Weights of a small transformer language model: learned positions.
MLP neurons of a small language model. Each row is named by its layer, matrix (up: input weights; down: output weights) and neuron, and shows model dimensions 96-159. Each number is 128 + 24 x the weight over its row's rms, rounded and kept within 0 to 255.
Before each neuron's rows, "fires after" lists the tokens most often just before its 100 highest values on Wikipedia text that the model never trained on.

fires after: "|", "In", " during", " In"
L5.up500 [127 153 113 133 156 130  99 163  92 116 162 192 150 126 123 127 126 143 155 110 160 114  90 150 112 157 133 148 111 156  63 170 111 135 106 156 171 132 143  73  83 192 120 157 124 112 165 117 122 125 137  89 143 132 144 124 134 118 139 156 104 156 143 136]
L5.down500 [126 108 110 113 131 154 132 120  95 124 120 127 120 109 135 118 123  81 196 151 110 155 153 151 140 104 123 101 138 120 164 113 112 139 138 104 109 180 147 158 114 104 124 116  80 102 100 106 124  97 145 136 102 153 103 128 128 171  89 139 144  96 140 105]

fires after: " |", "|", ",", ":"
L3.up534 [142 157 124 114 119 129 121 130 122 178 109 137 137 130 142 173 135 136 151 125 145 112 117 134 187 153 116 135 114 127 140 173 126 106 134 161 137 138 111 178 113 168  58 110 125 132 154  87 149 138 104 123  98 152 142 141 109 143 138  95 109 157  93 111]
L3.down534 [109 155 114 155 132 127 149 107 125 150 125 140 146 133 140 111 132 103 147 135 158 122 116 138 105 124 126 117  80 136  98 106 121 116 137 110 153 136 151 161 133 101 134 131 153 148 146  94 131 125  83 127 140 136  93 178 136 169 116  78 134 141 134  81]

fires after: "|", " However", "\n ", " due"
L5.up409 [146 136 101 114 120 144 126 127  79 147 132 171 133 155 144 147 102 152 180 134 111 127 112 135 146 147 133 114 156  99  81 168  98 121 110 123 181 171 183  63 125 141 131 151 105 114 151  90  81 141 160 152 110 101 149 165 118 140 162 151 125  86 132 111]
L5.down409 [ 94 163 136 112 122 153 100 108 161 118 121 102 120 137 133 125 157 115 104  80  97 131 118 127 142 123 136 106 122  74 127 143  87 138  95 107 143 103 120 146 110 131  97 133 145 115  95 157 116 100 131 151 117 134 147 124 135  94 106 172 103 126 103  92]

fires after: " |", "'", "son"
L5.up328 [100 173 181  83 110 114 116 110  86 130 137 103 110 127 124 140 117 126 134 137  99 115 137 154 191 129 127 158  98  98 155 115 137 131 133 170 152 107 153 145 173 135 138 111 140 159 143 114 117 145 153 102 116  92 115 131 122 141 152 141 143 105 133 164]
L5.down328 [108 123 141 135 171 141 131 147 155 153 148 139  94 109 108 132 106 169 144 112 118 126 127 142 136 127 130 154 120  94  86  76 142 157 132 115 104 124 179 130 125 103 132 155 116 128  96 123 128 104 116 104  97 130 111 131 163 141 148 117 118 115 169 147]

fires after: "°", "=", " g", "W", " cu", " mo"
L5.up442 [131 163 108 152  94 109 150 148 104 104 149 111 120 130 129 141 117 106 136 127  92  81 158 115 155 151 128  73 152 163 180 139 109  89 133 175 147 117 153  96 121 102 103 118 147  69 161 117 121 114 138 119 130 169  89 146 125 145 146 142 115 152 140 153]
L5.down442 [140 126 143 133 118  67 116 153 120  77 137 123  53 144 161 134 158 105 114 161 112 153 117  98 128  97 148 126 161 114 107 111 118 150  80 131 151 140 146  98  87 113 118 141 140 113 163 115 139 139 132 146  89 117 119 122 136 157 115 128 142 150 112 119]

fires after: " |", "–", "ien"
L5.up561 [116 182 163 106 102 134  91  92 138 139 117 120 120  80 142 146 130 117 135 132  92 141 153 136 166 126 153 142 114 113 131  77 117 101 130 164 137 111 169 162 118 122 109  99 149 144 112 132 127 113 121 154  88 141 137 152  91 145 142 138 142  79 125 122]
L5.down561 [159 120 147 116 126 145 128 134 117  98 114 111 126  95 127 100 131 147 115 116 162 114 141 124 106 135 153 116 119 108 124 122 142 157 105 115 134 156  95  99 116 129 110 138 107 119 126 163 116 108 113 124 109 138 109 153 181 137 118 128  89 129 111 159]

fires after: " was", " have", " were", " they", " which"
L3.up332 [120 110 124 120 111 126 115 118  87 161 145 143 131 152 145  85  49 111 124 135 161 149 122 121 136 158 176 110  97  91 140 157 141 112 125 169 164  96 172  90 142 169 116 118 139 150 120 151 101 110 147 132 157 105 125 111 109 147 168 130 150  55  96 110]
L3.down332 [173 173 145 118 179  85 133 127 119 158 148 138 104 158 118 145 136 106 158 140  95 174 107 110 126 160 125 139 102 110  92 109  88 185 130  63  90 179 116 128 125 112 124 173 141 108 118 155 147 104  75 121 104 105 150 107 130  94 108 146 143 137 155 131]

fires after: ",", " X", "0"
L5.up395 [146 151 127 103 113 128 167  97 141 156 135 121 161 167 123  87 102 128 115 130 117 118 124 117 107 129 125 133 132 123 148 130 134 119 129 145 127 135 137 177 132 179 127 110  90 165 131  99 127 123 143 126 127  99 117 132 131 111 102 135  86 103 133 110]
L5.down395 [144 104 132 122 115 116 149 145 149 129 134 155 107 100 142 152 108 123 143 157 165 125 117 127 102 127 168 116 155 111  99 113 136 144  98  77 134 127 134 127 104 127 108 153  96 147 142 104 123  95  92 127 131 115 117 127 112 127 125 164 104 124 132 107]

fires after: " to", ",", " with", " by"
L5.up165 [116 133 140  59 134 117  93 119 109 143 102 144 119 141 127 129  75 136 118 148 146 118 143 144 127 100 126 138 103 116 146 102 117 120 151 171 141  95 154 151 134 131 157 112 195 177 116 106 133 166 164 133 130 113 176 112 139 133 152 118 113 104 118 119]
L5.down165 [100 130 158 108 136 127 128 139 165 107 139 121  86  72 119 144 121 148 169  96 117 120 115 119 118 130 145 104 137 102  67 112 139 146 107  91 163 125  92  93 131 138 169 163 117 104  87 156 135 131 151 155  96 141  87 108 136 115 147 146 118 145  70 119]

fires after: " (", " |", " B", "'"
L3.up522 [115 123 143  84 130 118 112 147 125 162 134 103 131 145 128 110 111 105 146 136 101 152 103 145 106 124 161 141 106 130 160 102 101 148 123 101 147 132 156 173 115 180 136 110 104 171 112 121 100 130 169 151 102  96 145 139 128 181 129 153 139  83 173 127]
L3.down522 [128 163 131 114 143 142 121 154 116 110 126 129 151 157 162  92 182 106 153 132 139  94 130 108 133 169  76 101 156 106 122 142  87  75 153 114 155 118 141 132 105  85 121  94 153 140 143 156 115 111 118 104 105 164  92 164 144 113 144 100 140  99 116 156]

fires after: " No", " U", "S", " Ap", " A"
L5.up462 [162 138 115 140 138 138 117 142 139 170 127 106 112 115 107 123 138 123 126  97 133  93  86 139 147 132 122 143 192 180  71 135 126 150 109  94 140 138 152 146  77 137 144 155 138 118 193 155 103 124  98 126  93 117 141  91 130 114 133 139  95 131  87 189]
L5.down462 [107 128 127 142 142 124 133 150 131 117 100 134 124 118 107 102 121 131 117 170 120 154 110 133 154 106 123 171 113 125  88 154 150 115 130 129  98 102 125 145 144 141 123 129 191 126  86 115 112 109 147 127 121 121 146 123 150 135 122 125 149 111 143 155]

fires after: "N", " as", " $", "′", " 978", " cu"
L5.up218 [188 126  98 104  88 131 171 111 101 156 203  99 101 145 113 123 129 121 144 147 123 110 152  99 137 118 130 111 124 138  96 176 134 115 111 113 159 172 141 108 149 114 137 148 128 115 154 126 196 123 135 141 131 116 130 121 144 131 140 130 111 140 125 106]
L5.down218 [102 114 155 142 110 107  93 124 178 173 105 102 124 127  92 124 133 150 139  95 106  92 109 101 188 116 140 130 116 151 146 139 128 155 137 112 123 124 124 163 189 130 155 124 110 121 154 169 147  63 170  86 134 106 125 128 122 180 147 142  98 188 104 120]

fires after: " was", " and", ",", " were", " he"
L3.up463 [ 96 112 124 124 142 118 164  98 128 110 134 109 114 153 130 138  80 108 111 134 127 146 150 121 122 184 134 128 157 118 149 129 119 163 102 126 124 176 139 124 139 161 111  87 163 158 133 110 103 112 135 129 109 145  91  99  66 144 142 111 163  89 108 144]
L3.down463 [105 126 132 162 141  95 132 149 115 128 145 139 108 162 128 147 104  85 116 102 117 119 124 147 125 140 144 146  93 119 105  82 122 134 125  98 138 132 132  94 188 155  68 101 120 126  92 130 130 142  95 179 134 148 107 119 129 112 146 118 154 126 114 106]

fires after: "|", " No", " Mad"
L3.up61 [152 132 129 135 125 110 128 110 105 156 153 129 156 171 155 120 113 170 166 102 106 143 101 151 116 146 135  94 151 142  60 185 119 117 108 116 119 141 137  95  99  99 122 163 106 130 129 117  95  73 111 108  84 130 145 127 106 126 136 138 113 123  93 124]
L3.down61 [ 88 147 126 149 138 126 125 121 141 109 123 113 114 127 110 164 109  99 119  91 111 116 168  96 158 102 132 131 162 142 170  85  96 131 152 127 111  94 148 156 112 151 144 128 145 135 148 142 136 123 117 116 132 144 122 161 154 141  98 114 121 128 172 116]

fires after: "|", ",", " |"
L5.up493 [194 114 118  93 116 149 156 161 109 146 115 181 138 153 158 146 104 152 143 142 145 161 136 128 141 110  91 103 122 142  90 167 119 107 133 102 142 157 128 101 140 120  94 112 137 126 146  84 111 141 134 103  99 131 136 133 122 144 149 105 127 116 130 119]
L5.down493 [ 82 142 136 191 149 148 123 156 149 138 111  98  98 104 115 120 154 159 131 106 119 121 101 156 120 161 164 158 115 112 109 133 147 128 166 148 106 108 120 114  93 163 135 170 164 124  96 167 120 110 104 111 138 138 135 143 144 105 131 131 119 131 160 173]

fires after: " |", "|", "=", "-"
L3.up603 [165 126 109 147 138 150 113 143 114 159  90 120 149 122 153 128 148 138 114 139 144 137 110 155 136 104 120 139 122 121 112 189 107 101 150 143 129 143 101 124 103 156 114  95 172 130 102 106 122 141 132 150 157 101 171 173 145 140 146  89 120 101 111 176]
L3.down603 [166 144 117  88 114 111 157 110 182 164 151  92 133 127 129 115 122 145 137 122 132 125 124  96 145  85 161 138 121 115 118 104 169 166 123 131 133 120 132 104 120  75 130 138 135 143 147 112  97 132  85  72 124 159 117 123 117 136 124 181 180  91  83 138]

fires after: " |", "|", " more", ":"
L3.up124 [136 140 106 120  57 146  91 102 133 151 154 127  91 114 106 124 149 150 193  93 177 116 120 120 152 119 122 115 127 121 153 161 133 149 136 138 129 128 159 139 120  78 119 131 108 121 115  71 133 146 115 132 130 136 160 157  98 111 152  80 120 151 140 114]
L3.down124 [149 132 147 110 104 129 153 135 140 175 135 119 136 131 174 105  85 147 119 170 130 171 127 147  92 145 122 165 148 127 147 144 130 159 145 112 118 113 106 140 137 113 126 120 154 133 144 108 113 103 103  86 137 126  99 118 129 139 117 131 133 120 131  78]

fires after: "=", " in", " on", " 2025"
L5.up464 [128 165 142 149 121 146  92 149 122 139 104 177 105  83 113 163 117 151 126 103 162 108 115 137 156 169 101 108 166 174 108 153  89 101 154 139 129 117 127 139 109 127 123 123 158 123 185 146 145 129 120 153 103 132 131 154 101 134 142 129  97 150 135 125]
L5.down464 [162 147 124 147 130 133 164  94 159  77 139  95  81 191 111 133 121  97 125 123 136 119 145 107 142 141 159 158 120 115 110 115  99 157 115 133 118 102 121  91 135 108 135 149 131 150 125 103 109 136 109 110 119 148  78 120 158 154 147 138 119 138 124 124]

fires after: " in", " of", " from", " In", "In", " between"
L5.up191 [141 102 132 114 138 115 126 145 101 128 103 108 148 123 106 109 142 119 126 119 190 139 176  96 149  98 148 108 155 154 124 143 157 100 129 177 136 151 101 114 134 149 108 108 149 140 176 125 118 132 162 142  94 137 166  99 127  76 162 144  86 132 152 143]
L5.down191 [136 141 120 112 134 132 129 114 119 131 150 131 116 173 173 107 118 109 127 166 130 140  99 102  93 140 139 114 184 138 131 121 123 143 137  94 108 157 140 157 130 161 162 121 124 195 104 132 132 125  84 157 124 134  73 114  79 143 110 125 148 125 133 131]

fires after: " |", " was", " were", " be", ","
L3.up104 [136 130 123 119  77 109 110  83 125 152 116 125 129 120 128 113  64 140 153 156 143 142 174 145 125 157 101 131  99  90 107 124 136 116 140 108 138 111 188 147 151 130 140 110 156 184 109 128 111 133 117 130  82 118 165 158 163 141 134 143 155 122 126  88]
L3.down104 [125 139 117 144 181  86 176 115 128 114 145 136 133 126 132 145 169 103 172  82 159 158 140 137 129 110 134 170 152 179 128 129 154 122 132 154  96 137 123 146 124 160 101  96 145  99 150 119 165 125  91  99 162 107 160 103 170 114 113 163  97 126 143  98]

fires after: " in", " In"
L5.up322 [135  89 117 144 139 105 140 130 116 150 110 144 110  93 135  75 110 108 134 129  91 116 108 137 116 122 101 137 160 159 127 122 101 119  89 127 136 141 106 140 110 119 152 167  93 107 166 124  90 122 179 111 141 132 193  65 171  93 134 161 117 141 159 107]
L5.down322 [144 133 136 124 156 134 131  87 154 138 134  97  83 126 109 129 119 162 132  97 156  98  87 118  66 124 137 181 152 114 140 140 126 173 149 112 102 131 131 138 159 123  88 129 159  97 102 121 119 136  94 114 119 147  61 158 119 163 133 132 136 119 117 111]